Part of a small language model's weights: width 512.
MLP neurons of a small language model. Each row is named by its layer, matrix (gate and up: input weights) and neuron, and shows model dimensions 170-340. Each number is 500 + 25 x the weight over its row's rms, rounded and kept within 0 to 999. Numbers have three digits each. A neuron's up and down rows have the sign that makes its largest values positive.
A block is one neuron, or neurons of one layer that tend to fire together. Before each block is what it responds to, as a language model described it from the Wikipedia text at the highest values.

Description: Year at phrase end. Year numbers, or their final digits or BC, that complete a date phrase, especially after until, in, or a month, e.g. until 1926, in 1985, 42 BC.
L7.gate518:527501454546533469524513453521483525538511488488508475483502514501472509474550532514517480513457520536518461497461526491520528513532521521464476488505522487507511490511528484490532534555502494487459536471497475504538475503555539465520479472486499474519499477509546527491509494504511524495504530478506485508515485467516477470450469528519457473478490544472533409498487471484498507493526488465525465486508505474489532537518538531451480536453503515488464468483485473504517505501519527493518509475516477507499506468496
L7.up518:524512503494503513480496512510489487526516480489487488529522498504507519541508497501497499513491462484528494505496481482465494514482490477529524489548538485511502497523505506509515528536549515508446526489491481462498496518477481511496508485495493473487487508488508511440501486511467444506502496502488529517492518478433490540526499501502487506480549504480532508494546467492536482480504517505499589499494488503506493522483469472463484524493539510458520517534482512505486486535497492473515508517481455499538510473491
L7.gate555:493504477492496491520493520482503516489541532482496481475550471547487519461518453505541487497559512499513525514496505484502539512478463449495471478506514475535522481480539515504482529462500501476472473529468458494559500501469555538569451507499442485533521503541521508503512528452507466495469519479453452485493520522517515488481497503524520480531501466491510494531526487474535517520490498474528490487476522487503520475533505499551493508507484520533493505542519503518498504529507450460502480499555497478513457483510
L7.up555:476488514502541531467513506496529469455531471477509533524467499505508517533514482487498481458495443485504486514476501504528431475534495546498519515485541503502495509497479504473499504530515482465512446503475554482498504487506490521474500512437452447466475459465475495506472461540478491522522518495481473471551477506524478515505481494529495480503504467506552469505476512496479534477483459478486532480518466515503489469462489472468517522504546507501505490502509539502509512482498496515475519487504487485494488529532
L7.gate895:504493536469515512473515513538492504539499462530489472507506474535501509489515525537442545493539513561470496504475558479504468491478500499543511488529481511474515500483462503479495493494496481525526517486470514535538514527524471493479477470478523463510485503484469514478463540458478458471487452468515490473504500467528502486465547522486486516535466472497502478525559506512514496527479503485490485516493478513491455520504538455532457492545510521541486480519478503515530486467486506448486493516445503489523535509487
L7.up895:456531488502524486504512506522493480504475509529511490505575471539500482524505494491490533513511515517490517493525565495490540510541525505466527482495507513501507505478489519522508521538503518519503482493507510502476483491516527528500516512507480502537491446499489501459481522472516469504526476471493536537504514525452452517477490506540526499518487467518517504424474503520525500449508517510545496424533496515466495492487515479482472504514493520533461459543543518500537496531518503470538508547512538503515529489524
L7.gate1224:486525505501530482491500469470486460529495529511535541483521501498463507519538504532563519532504498492469513501508539519478483495454498494516480493513480493558504450502536525517483499456519532544465480501503496455516504519507452474479540481525486579508477517535493535494484491527468510489482527515496509490502483496483485488474560527529495518541503523508483483500508516511499507515517498529492530478509486495503490506473454478511496472487530540528459486525522506509474519539484474526493499501479513526511517530477
L7.up1224:493519482504527470527475453546464492525486458477503531481541547507473499512503491500443499485443491473521511527505517463510464475486489504495550527452509509493490533507474490495507519495499504468503534480474554499491526493522520508491469486498487498525455480457467462460519490511480469531495551505513456544505551521512524548528507517483469475492524475484521541488494481484497547490474519502492526505515480525509503493511479476490529511492549514521489526522508511563476455481502461511486514472485497530488483516492

Description: Structured list delimiters. Bullet dashes, list numbers and table pipes in structured lists, mostly taxonomic species lists, plus ends of Latin-style words (subspecies, marginatum, titanium).
L2.gate1052:465550504506491517485537488510526527526507459528512453522486470551523482461517526517453486494510475489502556479502497480515522522480481498534499501490486520511485487528513508481459490482519522511542484469499468504514490484501490466518489481566480520497485475507516528508500542473518521540518479547496544471531503464494488530507488455474553494488478459464501522498478519503521472471487491501454510489508498465496496545481502513450478494540527488479467463517536486513492466531499459471463483521485444516548491488489
L2.up1052:481536507508515478502489515549532510507500487507482542505489493496504506532529526523493493514515524507517556493484488495493514474463443526495477477521464457503515495484469496477519482502511479522454516500466511525494513494467490466503499520491505481483497491489526500491485459509499494518521502525473484524520485498523498533497538480514480502468515474507543497488531489526517466491497513572514511460496488516458499518499500513514471524471429499497546473499505519525487489525453519489443501485516512542501534496497
L2.gate1108:487512501465462489520484426491496534493515476503531474526509530478534487522488481508457501517505497531492525486504510497479464487469494470508495496507512476457470503493523477523467496514562471493515467510519505537487526490446504508489523487501464510454489561504490510497500535512503507587514476500506432525494491523515517510514516520479490525490465432500500495510523454479509522525501532485465484515474502514479472494551514504503492492531503519458487472534508475471502438538461503500481518499503468521520492562473
L2.up1108:518476507500556501520507475503557514538504523533527503516542477488438519500477523524462486469505485498510512516526468492406479493477506496515505515513503486461479494548504484493516535519548501450504498492515489492504512488524469518519470489505524495471472488478483465502501516525545456474517498484537500515504471528523544492550514518496508508438481474532541522529534480509534505470557519512523469488506499493433458524505527539527498521533475528467460492528505488494509425507507516499482548501519541525486533446492

Description: Mid-word technical fragments. Early or middle pieces of long Latin, anatomical or biochemical words in lists, such as do(rsal), spathula-t-um, p-it-uitary, plus some list commas.
L7.gate36:516544522476492524517500470461504558470563476509500526520504506500501502489532461497499500477500515500494527514491531555487503517506514463503503520540446474491517510518535526503495480487517480539527508502518479460516517484489524501473511547445506472534511533513496458462473516484504437488494504480474487543517494501543472502485534547520522505469488469469460541516488508515540521502524478455524536495464505528491477526499492515475526510500470489489517495495499486544438511480453529509522471487457522488535505513526
L7.up36:530521506483492479479518453458490515503523514495477502499446488468447509554495491498484505532526514443522539514507544486492472523498467544516509526545527491473495522497506475493477489446531490485484528491470498509491429461517483503490527537491493535517498511472510460473548498544491540476499474495551476507535491538500505483534464474449511527487519506443534526555531518506521499535502515476525529509520537494508494526505513525495536513476530491470476475507505528529538530507515518496498514496506496537515552549444
L7.gate710:523527488545515518500481506513494517455518468465488476534477509471480536533537511490489491548548567496531501485521485510564475498535507501521514504518501470484496461516510508474493477484522497536485509493531538489505481507518489480464500480485507494464535499532474512494490502499546448520480487503444466487497481497487539504526486481507537466511488486481492546530536493463444494545464501501491504527546487516479485517464452492542496479545492500548487491525519560467500526566496483512541488500487490506492476517537
L7.up710:484483498496547483474475504471506507537465495520488528492520478516558494449513477490424479514480510512541522520493542495497513476523565514525506512536501504524510507523496518503490476527486495449502521504520503478508520484543469490446524487502460470488494508517527535425522481500524495498498534469521500525515507506498487504478491480502530486521453481482500514496457538528474533473542503541488529490535524463502555482554499488475496489486496548543515489488493505457514521501531503493515505503500497490520520528495
L7.gate738:527541558519519505499466526494516519492539468474491514488492560489544479530507504492504515492463536476472510483517506507481528444498467485567485496512482498495495540497492501497480497468534491529495470509571494522519544448507493534470482534508469481501508470521477513527488534482532498544529481511501481498548496481468480498495540473491523511491498508536516515549490490544493501525503507517505492467450502498510476487511505493505509450526512500569514441481496533492463488534513497514503568473512498539500515481497
L7.up738:512490473517529499488507436522514512502518470521514502511513542490474491519541540525499513517492502460483514522462487479544503495506491472503503498512471487536473488501534492584515523530485508514523462520525524482537495477505507513464489515486499509493492480477492499522451559478503505513508528551511465495553501486479486545455503533517474524536449509496537483516503504488485468524535497527553496474459498476504540500460500478525507508494482516547473518519538524518493472502518505521505545484520419509481524526507
L7.gate957:510519501555484518498471490454513488487489460514497539505526475494549501537527527482489491521516506481490529503500520537505500490511487476475486508512479539479540424468515468473572474480490440463502482518492518497505498510492486493500515525488479505493521511477520513449493510511491525516503530503474436511492487529503475514498486504518511488503525496486518489528500496463493452475465457511518498554529512519480481517474471482496500492476485461476486485489504484516542532502467494468545498499471500468505497444484
L7.up957:494508543486527523499491513525484533519541540544532473476481560509493485439532504462461465487487449475503499479478461504514507519493489486539520537522511490452481466553505489458488438496497520525467486513467502484450528514498449494436549480460520515500458494516495504491503476479492482478478508513490489492474517488503498425479497535474508528501468554492508492528495529533481452514505511511473516490517493459462483520492501500469503534493493479532487534495527508519503504486493501470478511508523467456544499499533

Description: Taxonomic list name endings. Last piece of Latin species names or the comma after an authority in taxonomic lists, such as lasiophyllum, arctica, Fowler; weaker on a after is/was in biographies.
L6.gate423:510541486542507509497427514489468495489561484542495479519461508541521512501513519516485484497483518491525472494507467539487517495456520484491509456467504503477465512480522470509519513497516484511531457530505508515530542479466530520474529482495486490514477495522510479504534504499565488509543509514488505465491489487503451538496513495483501453514502499518455500494506504477488523496477503489527486472486469509502489487506527490499513468504540498497486526469523501509501454503512494469567478507493449541505505594479
L6.up423:495481477525525469472529486490475517489501514487583470511480522488500498499558542516479528489495512503471500475492511536477523496501503479483456508511485498516489512532482488482483554508494469550490449539511509468510482490432490497451513481450518496491486525496511492501509499486496495463507470480503522471469465454525523495528477471487517440495504523547501485534491523431497511507462482518468514500476487491504489469514475481475502500552524516516524483540495537507487503488512516529464501522501448486520510503501
L6.gate634:500536527530589485515493462526507509493524485494513507510524545545505522473543507552500515522529532483536509484470545521479476538495451497478515478472482472457487500521546531525547508508525482518517499496501498502505523479493491505498485542502478527505476510543525476470518531488497523528525469536491479484499462491515495499464527498498522473480521513512539513520516491497494477510435466514505513511482514533507485482506501481483531482488481531539506505518466487493505508541498501475522479511509470486520488516510
L6.up634:526498495545545508513498542504504502531507483471505517534472493502487557518509475527453532518496489515534471555495558518512512472496510484502503499499477493458498531502515475515508504480523452521526471505471507529511506467483487514514525531463493487475511496490506511512529503503543511567507506515500508483533502446531531496511486535516535489511499489537526496534509473520534502447495495479502524538460475464491498518461491525504511485480508520516500448561499513506525537523483493499486510459520522546513473499512
L6.gate680:528507483491516500492526482500448495539489457527503485488508487511495458463492496507447511536480483491519518485517498516496518488496545482517527457550499551530494473529491536513484493489493506478543508550518497530497493477481481509505512499477469449528514506475523479507465455473535525477483462494510500481480511505480483507480545520500513478506503499482508480511508498523504494503470489518501523475487498473505469546534527551551502502462480494478462510524518538507505501521466510502513446498534518500489454467502
L6.up680:493497525530514493513512465532532533503541449506494522540499505481546495469531540533482541524470494478520461504498507493495499484486508505512493495511479480508531491448537510498513479551547513466510533520488473509523519493475539475449517484435498497520536510530496504484506517475492511501511499523496527498465522481466523503467471514527553497490491530472545504492506524465467517478491526523470474505484504520488497537491462483486498485524478445505482466512494489490524508484526510506486472482533505510500498518509
L6.gate798:518537556487516496548484478507489501478515524524516514488491494505530490530551498518489507478500528512485491478515504484494503490469474482493493478516567488496497510506547523510532477495524463519509444501485504515478483492464486522459526553501508508502497487520511531510516486504506517499518479502494429466503499474508525539469525496481509527479471477534504520528498473526471499497488533478566521518479512502507492494481502512443509503470487533467473455478476514455509465521503524464463486510491473522495488503514
L6.up798:484541515520487460485496491488509516477490507545525475492495513515518522488554491503472474518485498470523519488482512531514469526461476517536531534493525515481491522537498533536508501479508428532496473492466509517515524455489506497485491495513485521512545513510480507510491479504508547505553471449499505490503493485526485506466476469456448532496494479482538526500546468500496529503494504546559517511521509539497488481501463485517489465501483516509487520493524443494523470487494500539517515500495472516479452530494
L6.gate811:504497464512466530475475524488518485516488492518538492523519530474501508515493520480465494482494479428522494478534466484529496504483508471529476528497491513490495527477494547502516486513519459481517526490449527531495496532493506488506474516502466523486523468512481519446505480521507499518504494463482495516464456453515546492471543500492488497473538480473525505493504500539519481528538529438498507493513539497479519512452477494504509491503513471493521495508515493474482509495514478493515514457523499485462501479516
L6.up811:503516542471522477467527494506484504507499482492484490507540532497475512515487470503505504540524474519537489516498462493483500508436479499512482503542493450534471503500461506531465522455519458531461529485514486522490491487529453514444470526517476538491492482507503480536541508496496453491486482460521466521496477492484516500428512461502516462467491499522557507507484471510464515532487473477462446511478503493523456518533520509508484487530535491478514504503510491509535506476468544453507516513560489528490491527435
L6.gate815:477477536429502535494517491519464487489474511506537510475490529480532479471491513493495490486494488496549507489488493547511501536523503481546489496518548483469512520524483512523558512470524514513491449486510492503499492489452477457476538487442488477545509472530499519490488518477483553520490514464492513487474523489493502523514489496502500501505496517483515514490482508501482554519490507527516483460485450515487484498495475496483510447494464505519474451512489484511557562503553485492494469484484455454472534460493
L6.up815:459476487465473512513450487502503503504580489480495490481496510510532499532494477530476468510479526501542485499502504516483530467495475475502456501480478515536525434536515506451460560501539486553541518507497524490513483486529482470499511527519510489532522526495518514523496496496465510498509453495473495458521476501485496492495537486500535483511514534493489510471501485483471441513460538529534470479497525499455461506514500503503537505496520475540486515516540518531462491505489462529524497549500508482555512513452
L6.gate818:501509441499492472478524519504500521537537454495552498498487541503504520468507477519502530507521458513449497537512456541493471504528476495500494528502493498519551450515526522537473475455559498531490560503525485510514485525485526512463482492461470509504513517534508472525498489515521538473533503532467521471472455522487471494497512534468537473503525514519478472471482519487514468520479497515477465522480542486455500502496479505496488488524506501505484485489493501515484458493515502474470544469514469501584510486508
L6.up818:516513464467497499491471477496514521473467530487473551516511456468524474502488553548509523510468543512545516467531516513473495498503461510499565503489459495507506531505498498518532470499525469456489507489471511471472500554512505537457508519536440485478451471482484457491465546526494544506512489549477532473490502505488514526480529560487515494510550506500527501488483459492493510506464522478507514501532494504526501536483482566478489512465520513490537485492543548454521527531500494534508474545458504487514499506482
L6.gate1283:444523512515488532509490505511503503526499502473514452477540479523501505511513495455481483525493508522495503472520501497479512540478485536522496494517493507549575495488486536478511488471523484510449476466549519461487535467418527541463489488457487494510510503519518504552471552492527492513529489476482513513511550563500508512449507510459527523440536481463529472491441472520495503485504512503515530510513524510473506566507492512476432473505461527529488504499475486495507462491491512485478489477487474502486532521498
L6.up1283:534541481504538502525520480499501518520500520512481510532499535529507485468472538470518499538492479486472531484502504523526511480472499476494491499505471558512482518503484495522489484546550502482508503512497503501483510477512496502504481516469470531518515509502513482509468525434492473531505441507510514465461454473527525528550528505503493501485501485536501490516504486532514490524499525505509498528548488517488528523521502525465496507496492497485530526549494470501470474559446506495534495469534564478515526489491

Description: Ellipses and abbreviation letters. Periods inside spaced ellipses (". . .") and letters after a period in abbreviations (U.S., M. S., e.g), plus word fragments in tables.
L2.gate627:474543528536468482476514467471461488488552499496465501502518431527471527453471574537491533492472504539503516507520490522515490491504465482519545553512523489492571492509499530519509494460486502489474448517482502489502532509540442510496485463547499478454547508478462478507539501512488533488467493474527547478475489478509479534495485531484541485457483531459492486491500508478470546514517530508473513513508480452494497558509489485468503508501520515511514493500486474515497503486551483552534475511531484522506503504465
L2.up627:492491514552508474531489499513547501466503487501484514491536493504496480447568530467453526494493497485506506480478518459463456450508498515515551521465502553472467494464499496520523540490498487510472505499508460498516527523519487490526520483491448490478510500553499490500490472488494484503511507472479512481473528531561502535467519520523495441469491536462518477448486499507552491470483501481492529519549453497505531511441459523484502529502483522486504479490486495440503474489528507514516501541498497487494487537444
L2.gate1095:489492473493488499475498536468512493446532522545494504491528505517464525486512554503513558491503491455476506503506522510482493486505488480503494490513510492529517524472504457456482523501495452508526501497493491552486516509485447536498513513527496463524481530538469478513506511491453501534481538521528487511493486456484470527477514470522538511491511485473492468498491485501506519465461521545537506528477540497491466497486471488506469482459513522495473519501511455510504483470463499554475481516455487467520509491463
L2.up1095:529511551480477539484455476474468500508512497515444503454501462510475471491498460517486506519487505484535528503509552507509474479514545540504488555494495538470472491493438496485539527498513457489493456530480492518502476506504491470490506492479509505480534509498494472467497468499454531510491503475487486455498510499499484516457478516473530501482519510494480480487495545485458532530511493498463533507508466462508496485463530468466491478465555524496530477489488506490472531487507532516500489481479514456527455513494